config.toml
n_layer = 11
d_model = 256
n_head = 4
n_kv_head = 4
head_dim = 64
d_mlp = 704
vocab_size = 1024
activation = "geglu"
norm = "rmsnorm"
norm_place = "pre"
norm_eps = 1e-06
positions = "rope"
rope_base = 2950.0
rope_fraction = 1.0
qk_norm = true
attn_scale = 0.139
bias = "all"
tie_embeddings = true
parallel_block = true
init = "uniform"
init_std_qkv = 0.0217
init_std_o = 0.00463
init_std_up = 0.0217
init_std_down = 0.00463
optimizer = "adam_atan2"
lr = 0.00194
beta1 = 0.9
beta2 = 0.98
weight_decay = 0.091
lr_head = 0.00963
warmup_steps = 264
schedule = "wsd"
decay_fraction = 0.787
decay_shape = "cos"
final_lr_fraction = 0.05
batch_tokens = 32768
seq_len = 256
doc_mask = true
train_tokens = 170300000
steps = 5198
dataset = "wikipedia_en"
MLP neurons of a small language model. Each row is named by its layer, matrix (gate and up: input weights) and neuron, and shows model dimensions 128-223. Each number is 200 + 30 x the weight over its row's rms, rounded and kept within 0 to 999. A neuron's up and down rows have the sign that makes its largest values positive.
A block is one neuron, or neurons of one layer that tend to fire together. After each block is what it responds to, as a language model described it from the Wikipedia text at the highest values.

L7.gate78,215,190,193,156,192,198,205,225,215,142,239,201,202,199,200,257,235,237,248,163,239,224,217,219,196,203,182,167,218,175,160,174,211,202,238,203,236,201,173,177,182,225,123,216,244,168,244,197,152,136,206,215,212,203,203,213,198,239,205,240,216,134,223,203,231,123,157,182,200,272,231,207,232,158,164,177,189,196,190,171,202,257,221,225,194,156,214,239,203,216,193,157,227,226,175,208
L7.up78,193,208,229,217,130,207,217,172,176,212,167,208,213,219,187,209,222,178,216,223,221,202,203,197,240,145,195,140,156,242,191,171,233,197,219,232,287,272,159,156,195,208,246,152,206,179,172,158,212,154,199,185,212,208,169,189,153,275,229,256,172,211,243,242,180,195,204,177,165,208,182,189,236,217,184,222,227,234,202,202,200,202,177,188,204,157,195,218,186,209,185,175,200,165,174,200
L7.gate428,199,208,228,188,247,178,260,211,243,171,232,199,211,209,218,188,260,215,214,178,192,214,196,206,228,193,260,214,195,229,180,169,137,180,241,197,154,228,182,148,224,144,199,219,178,160,198,169,196,157,167,187,237,230,177,212,230,239,212,216,199,186,192,218,254,262,221,237,153,193,194,203,206,199,156,202,174,208,215,158,126,220,182,215,192,202,179,167,204,184,255,192,180,230,177,241
L7.up428,182,307,215,242,249,176,194,191,173,166,140,234,260,238,171,212,212,218,165,204,242,242,184,225,221,206,223,146,193,223,154,210,203,228,205,235,222,184,197,208,176,209,193,186,206,201,203,252,192,183,237,181,218,173,190,228,207,164,234,204,214,162,221,195,213,243,212,179,223,226,221,202,207,182,234,192,207,255,229,190,229,194,195,120,194,198,229,181,225,284,165,214,199,189,200,185
L7.gate648,192,171,183,229,181,220,209,164,176,136,243,164,163,218,180,179,241,256,260,207,174,204,184,150,172,229,180,162,133,193,203,195,202,175,230,216,205,247,120,158,176,227,241,219,195,196,196,230,240,171,207,193,167,191,171,261,233,178,171,197,243,125,230,256,196,176,162,216,242,181,235,236,193,186,232,128,236,200,187,172,245,215,193,187,176,190,183,187,214,219,279,214,182,196,187,182
L7.up648,200,230,178,199,178,202,221,202,224,134,197,222,176,165,201,271,192,210,214,225,211,252,169,178,207,199,211,193,164,105,198,185,256,197,267,237,199,203,181,166,227,254,200,214,217,226,199,204,202,176,241,177,192,166,222,253,225,192,203,219,224,201,232,241,182,144,139,227,189,208,236,198,246,175,211,210,183,246,150,187,218,197,250,148,201,218,217,229,202,233,220,252,241,190,187,184
L7.gate697,187,161,202,178,222,199,146,205,179,199,170,224,217,187,186,204,179,201,195,214,222,212,188,177,212,294,246,219,182,184,173,186,195,150,159,205,198,263,198,140,169,208,184,238,157,153,148,261,212,172,208,157,238,216,262,222,227,173,203,229,225,186,246,184,207,190,167,220,252,183,185,206,216,174,220,225,212,215,220,223,310,210,249,212,245,259,140,174,178,205,191,137,180,196,165,226
L7.up697,219,196,249,206,192,184,155,210,201,252,214,249,270,127,205,170,192,190,207,187,227,202,174,191,221,262,251,219,218,219,156,215,216,141,179,170,269,219,186,191,182,195,127,242,198,167,188,232,215,187,219,173,238,253,219,214,219,176,212,234,185,214,192,251,249,206,168,196,179,143,152,162,222,203,222,250,217,149,194,227,223,214,240,172,213,258,157,200,190,199,241,178,208,211,188,184
Mostly the empty first cell of a new row in election-results tables, before the party name; also mid-word fragments of predictable words (ackn-ow-ledged, subs-id-iary, An-g-eles).

L3.gate289,201,266,225,234,205,224,213,167,239,199,244,220,258,205,246,169,137,195,224,225,189,207,184,151,197,190,195,204,189,258,216,185,142,201,148,216,247,153,192,201,179,237,201,174,249,208,167,210,179,236,189,194,209,161,202,173,153,184,178,192,199,206,183,259,186,197,163,194,177,182,207,181,260,197,202,191,178,222,199,199,273,190,167,175,174,224,160,174,212,235,225,179,204,152,185,218
L3.up289,119,218,149,241,148,169,207,221,153,197,219,225,194,182,188,201,239,190,146,169,193,200,183,197,171,225,208,205,199,221,116,247,213,189,212,223,202,220,207,178,210,147,201,256,206,156,152,168,254,241,164,189,224,188,204,195,196,220,249,188,180,176,245,176,215,218,196,189,164,229,193,178,190,180,216,250,203,196,213,224,219,172,175,139,192,220,209,206,194,147,203,180,163,212,144,230
L3.gate433,166,202,244,219,186,189,241,218,217,178,197,229,210,257,143,206,235,216,199,158,206,171,180,209,216,222,220,221,191,200,158,235,151,162,161,223,224,203,208,173,203,185,228,200,206,261,179,147,216,234,216,241,204,221,191,175,219,203,227,214,208,236,230,195,195,206,213,235,191,186,196,235,210,155,218,123,170,213,217,223,211,174,169,230,196,183,206,225,248,145,213,212,159,187,214,206
L3.up433,203,208,166,198,212,203,216,212,200,242,213,213,302,167,206,217,157,236,174,180,152,220,227,204,169,194,224,181,203,237,223,196,214,195,173,153,205,214,158,185,202,254,199,194,241,191,176,199,171,166,212,199,194,142,181,223,213,188,175,202,170,269,168,224,246,231,241,216,216,244,195,238,214,211,168,204,153,193,212,228,166,211,222,208,181,162,190,148,251,186,181,181,179,163,144,185
L3.gate447,225,219,200,213,197,202,211,223,269,171,207,192,218,158,200,223,220,201,199,130,151,198,237,170,167,207,209,209,182,184,163,180,233,172,236,207,214,242,183,171,193,184,178,212,227,170,195,162,184,187,228,170,226,214,234,197,202,182,212,218,204,166,210,241,215,168,232,192,256,226,204,154,237,208,202,212,136,149,215,203,211,197,179,191,150,175,207,210,226,240,255,165,241,177,130,194
L3.up447,161,211,190,215,214,226,203,195,173,213,176,185,231,235,206,219,227,180,269,290,273,224,209,225,236,152,165,190,239,195,253,193,187,234,188,192,184,191,279,183,187,217,229,212,189,165,236,186,230,206,254,235,224,193,255,228,146,175,180,207,213,153,227,166,177,172,224,248,190,239,212,193,178,163,219,192,214,169,203,212,158,176,177,186,195,194,195,202,223,221,174,160,201,198,197,246
L3.gate506,198,189,192,210,255,182,202,197,184,156,203,217,218,229,134,205,187,193,212,154,201,233,230,163,225,170,194,207,240,202,211,211,165,242,199,172,170,245,209,136,215,247,191,212,220,150,134,225,181,158,165,214,247,208,164,174,213,284,204,193,219,180,214,240,218,226,223,195,193,222,219,212,217,218,180,249,178,165,200,212,190,175,178,198,189,223,217,199,162,259,150,226,172,254,215,190
L3.up506,203,135,189,203,178,175,227,200,159,211,186,250,169,167,271,227,245,184,192,178,143,243,191,194,160,223,200,173,188,178,228,194,188,193,197,173,180,191,242,190,174,179,203,139,201,234,219,168,236,173,194,253,182,160,249,203,228,239,197,198,201,123,193,223,179,187,202,239,183,142,214,206,243,167,216,203,159,174,207,187,161,202,200,174,203,187,224,233,181,171,200,165,151,213,275,175
A lone "t" word piece, most often opening a word right after a quote or bracket ("the, "treachery), also mid-word (in-t-roduction, doesn'-t).

L4.gate191,194,200,218,178,140,205,210,228,266,182,220,178,191,175,198,199,197,213,174,178,245,233,129,212,215,258,177,179,170,205,193,190,192,218,184,171,217,202,207,209,233,156,229,213,203,167,232,199,183,240,246,192,213,273,168,167,250,223,168,222,234,193,214,172,212,156,218,192,231,234,210,180,176,225,191,190,219,216,189,247,209,197,200,252,207,257,209,216,173,187,206,191,203,280,207,249
L4.up191,221,179,187,186,168,182,154,262,209,219,177,193,238,197,207,165,203,180,137,217,205,180,215,170,216,187,165,191,282,232,218,213,241,249,210,204,193,141,145,216,193,180,159,201,201,189,241,174,244,252,201,191,218,160,209,163,258,158,198,194,198,188,159,196,197,210,173,188,206,219,213,197,167,212,192,156,187,195,199,172,228,194,187,169,210,245,207,176,187,138,154,205,166,236,203,198
Final suffix pieces that complete a word split across tokens, mostly adverb -ly after a stem (main-ly, direct-ly, partial-ly), also l-ater, fur-ther.

L4.gate536,204,161,198,154,221,178,217,168,217,156,250,207,184,231,201,205,193,200,200,183,232,227,190,193,210,168,250,266,218,217,199,179,177,209,192,173,218,242,238,203,223,195,178,204,204,183,202,209,225,180,188,232,166,235,215,189,211,209,216,232,223,144,187,213,182,222,128,232,174,222,216,200,209,159,131,217,152,246,246,195,178,174,194,192,171,217,228,180,128,188,240,210,181,206,120,202
L4.up536,149,186,171,213,199,235,196,206,188,215,225,217,205,200,252,211,162,215,187,83,210,181,210,228,183,177,192,175,188,218,178,235,224,194,211,253,200,218,190,231,166,182,216,220,168,220,179,213,181,172,198,239,205,197,212,208,188,181,192,215,170,213,159,227,167,214,199,201,165,226,218,227,233,169,188,185,211,202,142,229,230,264,235,197,161,210,189,163,202,225,177,206,187,225,216,196
Fires on the word not in ordinary prose (is not, was not) and on short second pieces following a split-off first letter, such as d-ay, m-ot-ion, T-ot-al, j-ust.

L7.gate436,191,260,164,200,163,220,201,209,227,175,172,148,240,225,185,209,212,197,213,205,146,231,150,203,204,161,219,113,197,209,218,196,197,168,193,226,221,241,192,204,247,145,175,184,251,184,189,236,211,175,220,206,211,163,198,158,220,235,195,255,209,170,234,203,158,225,174,181,211,255,163,233,197,228,265,241,134,266,242,260,216,192,193,201,159,172,203,168,166,177,216,177,192,212,190,208
L7.up436,237,239,211,252,178,161,234,229,141,209,242,232,210,240,202,214,222,180,169,124,150,179,210,257,166,228,203,193,199,199,238,221,215,202,213,149,183,180,235,218,192,167,219,164,233,188,194,157,199,238,211,195,227,188,186,140,267,183,222,136,219,230,188,167,179,217,189,178,285,178,203,221,207,201,188,212,146,189,191,212,226,210,176,194,169,163,237,236,204,209,176,217,153,179,205,208
L7.gate457,156,175,262,231,206,208,200,196,291,212,223,158,169,157,147,183,255,183,186,207,191,176,169,168,216,171,249,201,162,225,261,231,190,180,170,209,214,148,237,186,191,150,183,240,174,185,188,189,194,162,214,186,167,181,158,215,232,197,181,204,207,207,225,210,152,172,243,210,208,192,248,213,229,144,142,189,189,198,235,166,180,219,182,207,225,162,154,194,195,140,204,175,207,196,201,231
L7.up457,181,181,196,227,212,219,190,171,194,179,188,206,199,245,148,195,212,193,210,235,209,170,182,220,183,164,220,224,167,194,225,222,180,199,218,147,223,213,202,208,159,194,214,267,264,166,176,231,171,187,163,224,208,142,222,206,189,183,191,215,203,218,190,141,147,206,260,201,186,214,192,178,209,232,181,192,161,226,205,183,191,240,206,203,239,199,205,208,209,169,167,193,229,182,195,231
L7.gate559,164,249,212,170,172,209,244,183,231,159,230,173,183,235,222,220,193,204,179,230,177,199,181,200,221,217,215,234,232,264,195,219,177,204,170,222,245,191,229,199,229,181,138,219,209,228,95,215,232,175,226,200,195,228,226,198,262,216,218,202,204,128,164,222,219,238,272,190,238,222,182,196,194,150,199,214,168,196,221,163,214,205,239,187,190,219,227,147,182,213,165,216,221,146,132,237
L7.up559,203,208,229,218,157,180,186,163,226,177,210,163,186,195,190,139,211,202,204,219,220,203,185,193,181,217,231,154,245,201,228,258,198,178,209,231,274,199,239,190,284,185,205,187,249,125,156,206,186,250,133,248,230,208,217,187,190,235,204,193,190,182,183,199,211,193,210,199,178,234,181,182,192,179,203,165,192,258,192,198,151,205,186,107,194,161,212,162,121,159,167,200,146,190,176,172
L7.gate698,196,187,176,159,210,205,172,194,162,163,206,202,155,187,207,194,246,193,183,206,233,217,194,164,174,177,205,199,148,248,247,237,148,190,170,270,237,197,179,197,214,207,166,211,202,201,159,244,164,169,227,201,192,241,207,171,258,203,180,225,199,150,224,187,166,192,211,223,205,246,226,208,196,155,213,144,211,222,215,241,234,222,191,222,198,242,209,188,251,227,216,207,245,246,174,192
L7.up698,221,208,229,236,167,217,256,235,267,203,178,230,251,175,234,193,177,215,187,172,198,258,173,231,206,197,236,240,238,201,212,212,210,183,191,162,172,161,204,218,248,161,200,169,220,218,159,253,184,185,229,234,182,182,184,173,190,225,188,185,205,187,164,231,195,228,256,203,221,275,183,190,167,189,200,197,126,202,195,173,236,205,247,194,123,162,175,215,219,166,110,203,246,192,244,200
Mostly " to" as infinitive marker or preposition after a verb or noun (began to teach, continues to operate, injuries to); also mid-word pieces in names and "printing".

L3.gate120,234,199,211,206,227,146,155,134,231,185,208,190,183,257,198,169,167,217,164,219,161,232,159,150,236,190,213,233,286,199,213,180,127,209,170,178,195,228,231,167,234,176,133,207,182,241,226,224,220,172,219,170,192,166,154,220,207,189,178,261,189,215,219,220,202,203,170,208,218,184,191,208,254,208,151,226,182,253,250,200,166,136,219,223,207,201,159,186,199,197,230,233,171,237,199,203
L3.up120,235,207,197,156,231,147,221,206,196,229,184,227,143,181,227,196,205,186,210,146,192,222,140,161,141,166,186,219,210,154,188,204,171,191,154,193,166,182,166,203,169,209,238,201,206,188,202,253,188,152,163,183,197,180,177,194,228,163,164,230,173,151,212,256,160,210,218,180,236,145,238,182,227,184,156,152,205,179,217,196,222,182,223,173,212,195,151,195,173,163,207,217,157,189,225,173
L3.gate290,245,193,208,193,170,163,214,165,190,171,179,195,209,201,217,215,194,232,169,212,218,248,189,158,187,218,171,232,165,200,201,149,115,162,225,183,197,243,180,173,255,212,197,242,167,209,170,234,245,180,227,190,225,196,215,186,277,185,192,178,281,220,217,222,171,190,245,231,187,192,208,188,167,126,196,234,188,257,183,208,173,168,190,195,170,208,189,206,171,203,183,202,138,214,224,255
L3.up290,210,193,184,252,271,164,194,167,150,193,198,202,173,170,229,197,205,189,185,223,186,272,167,213,136,202,203,219,219,202,190,264,177,191,181,209,210,264,238,190,198,237,259,179,182,160,225,231,200,173,196,204,191,139,198,207,258,243,188,219,251,183,224,192,223,172,156,212,221,257,223,218,191,121,173,216,193,158,235,213,157,190,183,165,187,235,225,190,200,216,261,182,232,147,201,221
L3.gate528,191,195,198,237,226,227,208,219,195,254,223,228,250,207,201,225,191,194,240,161,167,214,217,143,220,236,197,279,224,150,167,187,220,217,209,214,174,197,222,196,237,193,130,246,177,201,202,259,191,187,214,185,192,152,242,235,224,245,195,244,190,205,196,271,209,162,181,228,199,223,197,181,256,170,220,193,136,192,216,196,239,188,214,209,199,249,179,209,221,167,221,205,187,212,211,219
L3.up528,204,225,188,231,242,191,184,177,202,210,228,238,195,230,226,184,182,169,181,218,168,186,180,176,176,237,255,228,175,189,143,168,211,199,215,186,211,242,176,200,203,179,133,203,152,183,225,213,242,172,229,196,192,186,182,221,206,193,170,260,211,175,119,207,188,177,169,195,183,208,236,190,186,199,228,256,174,212,212,216,156,182,168,184,217,268,178,231,169,232,221,217,152,161,230,196
L3.gate656,172,208,236,192,230,241,236,225,206,236,208,161,167,170,174,216,233,210,189,187,236,214,164,186,224,212,190,149,227,164,193,210,227,199,164,189,151,185,256,184,259,265,192,273,193,188,170,177,208,192,210,214,216,169,181,208,230,174,205,190,205,175,237,247,214,233,248,185,152,263,231,175,219,213,181,140,190,192,212,225,189,247,229,172,199,163,173,173,187,206,157,186,201,240,196,191
L3.up656,196,200,167,226,247,213,256,210,206,232,222,183,157,172,167,222,227,195,199,231,239,209,182,176,177,181,224,218,230,184,160,149,244,142,150,200,180,193,222,218,222,251,199,215,129,215,206,159,207,239,231,137,180,208,218,232,231,184,178,149,188,248,153,230,194,203,178,212,147,228,224,213,199,197,214,183,165,210,220,270,130,252,177,182,206,208,166,188,158,214,219,155,196,193,181,177
Opening pieces of words split into several tokens, such as ac (accept, acquired), per (performed), Q (Quarterfinals); also dashes and slashes in tables.

L4.gate606,242,178,239,228,268,247,175,154,184,210,212,171,195,167,216,152,200,244,186,199,188,213,148,165,245,230,208,208,173,204,183,232,137,189,196,191,250,209,207,170,206,208,205,165,209,195,263,177,206,192,155,201,243,222,164,176,250,182,192,207,238,198,138,195,208,219,155,215,229,157,220,210,191,137,226,196,233,188,214,190,139,197,197,169,184,226,211,213,191,165,175,191,177,226,210,196
L4.up606,176,194,167,202,214,168,182,226,214,255,219,174,193,236,261,175,190,183,179,281,209,164,234,180,181,177,226,185,164,147,229,211,216,147,184,194,270,197,157,192,256,193,234,169,189,200,213,141,234,216,246,195,252,177,134,251,211,189,249,215,190,174,195,199,167,165,164,184,211,202,228,214,153,144,197,176,230,226,181,230,248,145,164,143,199,217,188,164,180,217,202,190,193,185,189,186
Short subword pieces in the middle of a split word, especially "ol" and "l", as in Nik-ol-a, vi-ol-in, Dar-l-ington.

L3.gate195,137,208,204,216,190,205,187,206,188,154,255,205,276,223,263,203,233,222,224,213,245,224,234,144,216,194,204,235,203,231,204,215,162,247,211,201,224,212,212,147,173,212,164,226,176,250,183,215,222,206,195,224,210,229,227,198,207,177,217,199,213,232,190,229,217,225,194,226,287,238,212,231,165,182,164,211,180,182,203,223,202,191,208,234,227,220,160,247,191,203,211,192,217,224,160,195
L3.up195,207,187,223,188,229,187,219,175,144,191,263,255,231,204,236,213,168,166,175,241,212,227,177,183,176,158,211,258,166,158,241,194,189,218,253,163,201,201,254,163,204,200,108,182,155,235,196,181,224,200,222,177,230,254,165,166,212,150,229,168,174,177,173,194,275,231,192,196,220,206,207,234,211,164,181,172,192,196,204,172,190,196,202,192,251,232,232,252,203,211,213,252,196,186,133,187
L3.gate228,165,207,163,197,176,211,152,212,215,146,207,164,190,191,189,188,202,218,201,142,251,182,161,155,236,220,182,199,184,236,235,201,185,181,189,294,184,235,219,187,262,169,155,234,208,163,196,204,217,227,228,218,233,239,190,164,223,219,257,229,185,187,203,210,200,181,171,227,238,199,223,178,170,227,228,200,156,207,203,216,234,133,169,224,204,230,176,172,175,150,238,209,242,200,186,190
L3.up228,179,156,180,198,175,217,178,243,229,189,159,195,219,223,227,205,157,206,212,171,184,206,187,221,236,154,239,186,167,170,205,238,218,186,235,224,180,201,160,182,233,202,153,193,265,188,185,216,268,206,146,189,175,193,195,168,174,179,228,183,217,201,246,184,223,176,212,211,185,186,239,142,188,202,263,224,190,268,194,249,228,145,175,232,236,193,215,227,176,157,208,265,247,175,182,186
L3.gate251,204,229,205,162,177,206,196,224,269,183,256,296,229,230,199,196,229,238,176,240,219,225,227,203,187,183,189,195,222,202,219,212,188,237,157,233,205,215,261,165,190,235,194,176,191,260,181,154,203,235,195,168,199,192,210,220,204,246,215,181,215,229,194,215,198,209,192,266,239,200,234,249,198,189,184,196,204,214,197,225,163,163,199,239,182,222,248,196,185,221,143,196,164,209,171,213
L3.up251,177,180,202,208,192,230,203,189,249,196,220,195,199,204,218,201,206,186,226,243,241,213,246,174,169,206,170,212,148,165,206,156,216,123,223,120,167,227,203,185,229,208,165,171,207,158,230,202,216,230,158,213,207,186,159,209,209,205,218,220,217,128,176,206,198,200,182,195,238,229,218,193,207,198,190,192,177,232,170,184,238,217,214,152,198,213,194,227,212,198,224,166,209,200,153,160
L3.gate402,140,249,191,136,184,196,167,227,231,183,239,162,258,187,148,200,249,241,201,229,196,242,259,218,172,217,204,272,170,140,205,218,208,193,161,144,123,164,232,179,177,173,164,192,205,206,251,187,230,228,213,193,171,201,182,245,220,226,212,180,209,166,225,212,206,241,180,272,206,218,262,208,211,201,201,189,179,178,210,169,214,188,180,245,197,196,210,221,214,129,211,171,160,236,143,222
L3.up402,151,223,239,158,200,202,155,229,252,199,227,243,251,192,209,197,220,201,228,245,214,218,229,211,206,225,179,240,173,192,176,170,242,170,169,135,158,162,241,203,175,171,142,192,226,191,203,179,219,198,223,198,155,183,182,219,216,221,206,186,158,174,213,193,244,254,184,252,229,166,208,216,225,175,198,187,157,172,219,234,206,190,160,221,153,171,251,230,212,185,260,166,200,222,163,180
Word-piece continuations inside split words, chiefly "our" in tour/tournament, also league, ground, well, such, plus " between" after battle.

L7.gate235,194,158,233,206,220,170,258,159,204,245,248,159,153,195,224,213,210,272,182,184,202,184,204,156,156,188,209,197,242,221,151,216,211,244,214,219,195,239,245,162,207,196,214,234,167,169,196,193,219,227,197,164,177,245,153,181,189,238,245,210,262,185,264,213,247,185,166,228,218,218,199,228,138,158,178,242,201,222,235,201,198,139,214,179,200,208,196,156,163,197,225,215,177,256,173,213
L7.up235,230,176,180,210,210,207,178,204,157,191,202,204,197,178,246,199,266,178,145,206,213,171,214,239,191,223,165,226,208,215,178,163,192,165,251,183,163,201,176,188,210,257,209,157,205,248,231,148,182,191,186,203,210,179,152,150,187,172,216,217,168,181,198,141,182,141,204,192,175,225,215,180,211,123,215,161,185,237,207,220,179,206,201,133,237,172,252,227,246,240,227,171,250,148,210,169
L7.gate260,211,200,184,192,204,197,182,172,197,212,182,194,220,171,204,193,170,213,231,156,176,308,208,210,222,231,209,269,158,196,170,172,186,192,241,175,211,231,258,179,183,172,147,229,174,164,179,189,185,162,191,172,272,238,183,198,183,227,233,204,167,182,212,203,243,156,143,239,212,202,238,244,178,177,201,188,162,228,206,225,268,173,227,187,166,208,222,205,202,200,249,239,198,190,181,223
L7.up260,197,217,196,213,260,203,236,173,202,169,262,200,171,145,227,156,252,236,147,221,184,171,181,195,171,247,196,255,191,178,206,141,230,213,224,228,223,208,217,208,151,218,154,175,235,193,179,164,153,228,183,192,190,230,146,173,188,194,248,208,193,161,269,191,204,202,251,173,229,222,216,225,228,191,177,150,250,196,203,224,228,175,238,196,217,212,251,210,181,232,188,171,242,221,159,243
L7.gate312,236,204,220,168,190,184,207,225,213,191,229,223,220,189,137,163,227,268,176,178,157,191,183,233,180,199,184,233,232,193,207,232,164,200,199,236,156,214,258,202,195,234,199,219,239,218,157,168,238,271,123,223,196,223,218,215,182,180,221,185,219,165,179,163,209,235,213,201,197,199,198,209,244,181,206,240,225,243,207,213,183,155,198,223,178,264,249,216,185,233,199,197,234,205,209,256
L7.up312,226,229,190,152,191,199,113,191,211,201,191,215,238,190,197,154,237,174,219,199,231,215,225,246,186,183,180,254,231,245,162,199,163,199,216,226,177,191,257,225,167,185,126,206,187,232,218,197,191,203,178,196,232,260,238,154,209,176,266,249,220,206,240,220,150,198,200,169,200,239,174,193,174,229,155,198,225,243,110,213,178,232,205,255,224,253,130,205,186,184,226,227,206,143,217,264
L7.gate676,190,247,210,221,176,228,238,218,212,183,233,190,137,160,196,199,231,250,228,204,221,185,244,234,209,202,202,217,229,253,220,215,177,224,219,234,202,212,171,184,204,237,243,224,152,162,209,241,234,172,228,214,160,160,240,244,258,217,177,237,168,228,192,222,185,170,196,249,187,208,191,241,185,195,223,156,194,203,167,216,210,186,157,184,187,151,151,196,224,189,246,129,170,199,198,197
L7.up676,219,196,187,234,195,195,200,240,215,194,244,196,180,190,190,165,231,226,209,165,178,181,189,205,218,193,208,204,194,211,182,267,238,186,223,297,182,182,191,197,208,227,237,207,181,136,230,220,216,194,222,190,154,177,204,184,220,259,223,183,140,232,195,218,218,223,189,215,237,214,158,201,179,217,230,171,178,201,147,197,212,204,147,163,189,152,164,213,237,219,216,150,184,215,172,199
Short vowel-led pieces inside words split into several tokens, mostly "ol" and "our", as in Minneap-ol-is, j-our-nal, fl-our-ished, d-ail-y.